Weights of a small transformer language model: 3 heads of 128, biases.
MLP neurons of a small language model. Each row is named by its layer, matrix (up: input weights) and neuron, and shows model dimensions 144-239. Each number is 128 + 24 x the weight over its row's rms, rounded and kept within 0 to 255. Numbers have three digits each.
Before each neuron's rows, "fires on" lists the tokens most often at its 100 highest values on Wikipedia text that the model never trained on.

fires on: " |\n", "-S", "2", "3", "S", "1"
L6.up727:106109102166122151119095103139151139133125119102159110083136103110139118083163134120141131154130161107110162150071124153121087140174148144132153117135120105104165117134136128148109140148106165112160143123138123136131094176156118122100113111111160112099138099097151098129112113163089148170

fires on: " |", "\n", ":", "|", ",", ")\n"
L7.up1327:115135114128133120134084122098127105127139163152148093153142154100121122085190102126107108125118151113150172082107112162111089131092134111124111138129149087123113125132162138083108128102133118106098135133139154081086153147188095124100144122098143152107147122125159167134145118133139121128

fires on: ",", " and", " (", " or", " as", "\n"
L5.up1203:127157097138169131136115126155144140099074114086071150084101167123137137134113124152146116103133138137130124115133092162127161119122080125148122114167139073105152105149135104130117106121132129131139153076124175085092112120094132127087103103166095197117157118098136129125165126154108141154

fires on: "-", ":", "20", " an", "–"
L6.up1372:139149099137123114120124173149133135102167129135143133140142145136179133115105112144143114136150123161092133098124125158146110106140128157116136142107148178179162108125078147165082092141176135133086122165095129128103089070104138084152145104125153088148108137128085099101104110141118134122

fires on: " in", " games", "-year", " |", ":", "5"
L5.up1075:148169079115091197127153133114114087117113135157134071159100152135160106089120123144135129146113132127129122157121110129115076126139118143109107143106144116159164127183137149110114124127124128138141153115113171142075151137133114101106136116088167100107144165144092122095163129175095119126

fires on: " ", "20", " South", "T", "1"
L5.up284:120077143128124125127160145110130097169155159125132134139133187090099118150081128150116162117129102145143159112144131136126099139129124135122135148144133134145128139131114149127109124128067106096118118111107103151088133098123138120118107133086121127156102104175123165172125132086124130118

fires on: "20", "'s", " Foreign", "19", " foreign"
L5.up1298:132096134156154163168152175091136125132118124104157131156089161137086158148110100123140133107111116113123147131133081105152158130131168133140114184108122088131117066175080109107142114099153141107144110137156101120154137100130106113126148150110151106100099112124151137170104138119106144113

fires on: "-", "–", "st", "19"
L4.up753:127177108139102111117177163118153149131157148158149136098153165150105158108144117148144088137094116103132111153141146153117166115173130114109143093093129117137119056128068129123153120138132117120118127150118122114126137139100139107138121148123156133095172149123115108128146140146118120108

fires on: ",", " and"
L6.up663:126135127160093141133110123116132100156122135132096123124092127121122112111133142134135162110122138122117121135116159182152149131120155135079104138098128132156136142177095114134103139161136164117066108110113136134159094131108170132077095144107098129148119147101108123166112104090179139086

fires on: "c", " c", "C", " the", " C", "-c"
L4.up905:122151123159097109121089139119136125165121160086105136093095157145111138139083165138123093121111134109147108123105182093114125103087110162125149135131131152102111137135108148103121154102090121162132141123145170111086088183099120153078174163135151116097102126156160126119145168130126179127

fires on: " ", " no", "1", " June", " No", " January"
L5.up756:149109131107127122118109161127141140164065141133125130138128143116128142143117087081121152131128106145131165131110081100122119136141098098080127153170202142131137124116165151122149150104139140144098187111114136119121159159093112172115129136133129091104069129139109154129136112076125143095

fires on: " a", " "
L5.up1318:108091148154132134127094107164113165133137149156126090113125121127112172147129133141139143128114130128138152117125096125087156121168112134148128129147156146117138119104113088134124087131103123086096110101130098131074119107128139122135127125127158103158129118136116155161188163129117122119

fires on: " has", ",", " |", " have", " had"
L6.up64:137150097119115142075092133116130114100108137145156126121124079164129153124181128149158137126132141110180116120110164169086125162145134077138132109109149146118124112098147116134097150094108153149120098142089103136131112118140115119134107158127090148133103139129092135165157147105117122138

fires on: " I", " to", " and", "1", "9", ","
L5.up226:125129138128165151127131133111129102149145151138095126119131116112114102090147117136080137181096148132147125097132087120148127143127138129153101185125173091155102107097099067120116140144142168140107128131142116107145125136099153120078130118121144108111090114136154091127144130120169130111

fires on: " ", "20", ".", "i", "19"
L6.up310:135099150144138158179149150151095112123140076106087097118126170134113125098097157120142136143136123122119115152091122121089134147157144120132144168125148131116132105145142119201155083129153103098112144099092105101148099106132107127115169135136114117168109099142153139177146155126140108157

fires on: " L", " has", " had", " J"
L7.up731:130116143109080139149137157192119138105156111125119156136120084139122134130122121090130166129093129154125109167150136115083094147148123134118111159114090121125128094110145148133106096098107172096097089124146162156104152119170143131117164152112142146167120066131126101127134114121122080101

fires on: ".", " ", ",", " +", " ("
L7.up274:136147138158185117158100157114108150088155111108127150099129124116167139144141145119137146154165080141150152127116113142165120136094123111109123121120119151114147135176105121161147148158129156114139139078149142133182164129124128118138128143173101087097146118125111126106105097134138157116

fires on: " to", " Date", " or", " and", ",", " date"
L7.up465:133131121115131144109099187118126123125082136130143132082111134142146112147153152102083154112129143133120172146110122123158107142133118132149130149110145118135125155090122144094153144102160125127085146146133152120155129140134176145130122136161100090126116125203148097125132092120146082109

fires on: " M", " (", "M", " ", " General"
L7.up549:115146125150099150117121139116150159160124134186095135125123114096154158131150153082101134124135130135171106125127091093138152114115126150140117123131109104135111147144094134158114135117089071081157107131114153078120125116130163120119131116144110153131099136135118114144103130110125117142

fires on: " ", ":", " of", "\"", " million", "ig"
L5.up323:125169137138137175167091159094129088139141156133152140124109111093154135109115160123169156112140107124110116157102143109118142122122119111106127110125117103153117102156151095133128098092129137046108103111156100150118151143127099145120112134175118169139097137128154106120094082120138136115

fires on: " (", " ARG", " ", ".", " Col", " USA"
L6.up364:121176083182155137153115112099124187116108134131147156116089086111114094135133100114097146097101132134168108094101108107100122131128130125092132141140125151147124131117108096140104101096101129166125149112128153117111128126153110149084129108128148114161150110130134123148117125107170121133

fires on: " |", " ", " |\n", "1", "0", "|"
L4.up1516:135101141137106147109150136146139117115122146146142167157109130122105115123173111116197094120121154140113090144114162125127106120109146112156127117128127135111136133109133139187072137105130128107143134150094107129111140094141108112114086099137176141155163085081098086130068119153123140149

fires on: " the", ")\n", ").", ":", "'s", " \""
L6.up518:117136110130136127110153089075141097111156130127104136099092103143121102125157089127114104157084148124114149154171139171096140103096104080111148131127138123139164125114176144119127134104155133049135087075104167087137093104157108148160165133097163141117066148111129144157118145136139160094

fires on: ".", "00"
L6.up772:112145138128178153115132165137114151115118150153125136150116120129115171119115165083090130136145141146107114119135102161129155122086101125140122122153126150125117153140104119123102159168113147111116129120143139116145163123161136114144162146175108106147092109102141126114132106149164157107

fires on: ",", "19", " ", ".", " |", ":"
L4.up235:156133086102120130129188112123161149122108133155138150101125096113085114133095146128131103143126115149146122094125102155133118154074158132141093163116130148124115133106118130110088113090136138166164128074158168120158079128103128118094116106148179121151078146081096134152138149117078141162

fires on: " ", "19", " T", " in", "18"
L6.up242:140130154138149125159092098128122125155119140185143092140113098128106101103131106116103151144103116138111153171128123144137160156157129170157102144152141131146160154142132143154121086098104095165150118172122189111138149164153112105146085061129160142161121127140123110144077144132134148163

fires on: " no", " No", " any", " |", " not", " every"
L4.up294:107122133111123132138142109129125113120095173150119109099161135117075110130130118109118114121132090151144140121131123089067112186134119173167096137167201113104117159123151166149155159121152150124120176130125130163075128127107101125136124111133145117129097075088133134139137104118093149103

fires on: " and", " |\n", ",", " |", "or", "."
L4.up211:094122173115169140105106138128129156138128164174154093116128122135161127110165120129100117156133149161136104180162113165091140124117141115097160103120167145106143061125119100103092111149107081114137125113141140134129155114108153101122067136113114108107120118168123122139173162104110141124

fires on: " and", " in", " |", "0"
L5.up1290:120147140106181096122122089097138108085118106151120095125087115136108175122070116140126078134109110142138147093102158123158116100112107125052159132136124125121164130143142128113137124154105172076127119116137161129118140105148151083157112141156126154097146130127135142136077155138125128131

fires on: " ", "19", " |"
L4.up1426:157084127142120148130122125123100128179153114129081117107155101118110156098130124116166129125132131167145168149130095176121121125106132079150124178101174147153182105160124146160119090155130089124114108112162132103138100132088148101130134121103149114122110166107114157134135123133128115090

fires on: " T", " '", " named"
L7.up559:124114135096116164088105175114141124109128126129124144154122104133106130084090127178109094166132129122120131129136145141162159129096127141136111144112155121124122167105185118113112147146073153158153128182154122094136134134125118097158112056116158110158098119131131138137124111095128113122

fires on: " |", " of", " in", " CD", " de", ","
L7.up636:100137111139111137153076101135150079086084123140091152162098137144117145100087172185153095157150168153096139099142150133143108116168114151142156131104130111148135148164119115134141155122125132120086108092139153161159121104130141131146168103147148130111100129103167112152111157156138143121

fires on: " ", " (", ":", "′"
L4.up1356:131168082173135146123099118118103138142092169153129128129109145117179114118095124093125118137101135146137135106092101147126133128129099131107102096143167117147106126129134135165106114136145132089174099138130112140141143110114112132103142121127126107106106147137180135114126101110150129134

fires on: " T", " has", " t", " having"
L7.up318:156132098166083096129115122100127131078158125144113152147142126158096121090131110123131110121137125113088123138118130145121114130103143153164062102103164184134112130134111124128114093104100119101148088125159117110126159101141120136188143103132165093127124120088167150133104118138138092120

fires on: "ic", " Sc", "-c", "oc", "c", ".C"
L5.up1288:142130073105079147103109162144114114134169129119157147099134108131091122110081182153141112134116139149138140138114160126119062085142106180148146141174130133100107121149132136097088144108137134133164098103143116116079128154107126093114147161129110134112094143122153137105117162149109145097

fires on: " (", ";", " as", " where", "—", " because"
L4.up428:146137148138160125116123130109112177148125139091139070180132148118129126077104126165140160138141080106118114086121124122157123134118046108150117130122148105139141129137111123090121172124111133085120138119128156148143119121163167118099112092156079163084115126106150162148152124168119114097

fires on: ",", "\"", ")", "."
L6.up639:117127159146158118136137141105132120172178143153155124109127134101139152122144167145100107083081155130097150089141142107148068106095126100108151131138102151138110071133053165125133132128111160137133128120150137133115087142101120124128109129128148097090111146109116106148126149138121097117

fires on: " has", " had", "s", " years", "ans"
L4.up252:155107105170116141142123130134131177118127094134126163134123109166089159137164144130113159103084129151104109109162123137186108103119130142092116144114168125126095123070126137118128138152115179142144102122142144127139174127086129127132186153146135117122073091126102126156094104152139131119

fires on: " st", " T", " December", " was", " November", " never"
L7.up101:168137116109134144142118130126158135118113153101144136104129095160103107148118155164116123164133151102136122125125158137091126156123136127128090129075160148091141124160140211165128133150149077151123091149155130133116129111126150121153141103144129138110105127157154120154123089077136123094

fires on: " (", " T"
L6.up1417:093124149093119117091091136120128183147081113152097154156136132119130123106098184162122141095166116127148136105112128131137158126090115161149104091108106127133109137153148119140109145133107135104174150142150111085092152148092155088160146138146114113112113160144113162178172103079153074105

fires on: " \"", ",", "==\n", "==\n\n", ".", ")."
L5.up312:135163102101156157136144140107106147138175135126127143138149116113133150132198130172157097159129135151108153128179113129119106147059133120089120145078105139169123114158123140135120097146149177092119132099164151094097091132115118126123100079152153113189098157107157111128106097130139166110

fires on: " D", " ", " d", "10", "11", "12"
L7.up1084:167112137105170133117112150095151138144131145149143112129137126151128135128109118111166147166132145145133149147152126115126127135150105119134130137156145159151142141116109161107136106147148156088122165138126084100093178138093123112151109107125126111141078112105125213161165128117159126148

fires on: " ", " and", " |"
L6.up1100:098076142161119136137132113147141159157125139137149149087157090162133118133146133108128119094122134113183096143115120074105176126140089160135158135105122100114123150126073096091092118163111129140146123102094146131150134157128143104116105115134160123126133189141107109128145149136092142127

fires on: "ch", " Ch", " Sh", "av", "ach", "Ch"
L5.up230:115175135140110125108176136122109131154113134142152189113151134129150109152161160115136115136107140128125166137151082143091111118107159146142107172190116108133159142152143134128136137139152131160121167153135109119153098138147121098135153130138116102138088153123142128131118118121137122098

fires on: " of", ":", " km", " m"
L6.up1523:118161113126075159141127106126062197148106127140102115120176103161151086119146136090159131152154109092089126187061099148135120110134136112130136143106156103161145120170169154150151088120127162133144119135117135128155121155102140117168109088106112118117122110114128131128133127132120146122

fires on: ":", " of", " |", " about", " to", " than"
L7.up161:159127116131111128106129146101121149144116118090079155163161126148142108146139122135140089115179156114143077173138122092068111128138124154136185164106131116111154116133134153152143106099115115164135143099154144138158108130148119066091096119119137138091129084098108160104197118160137121154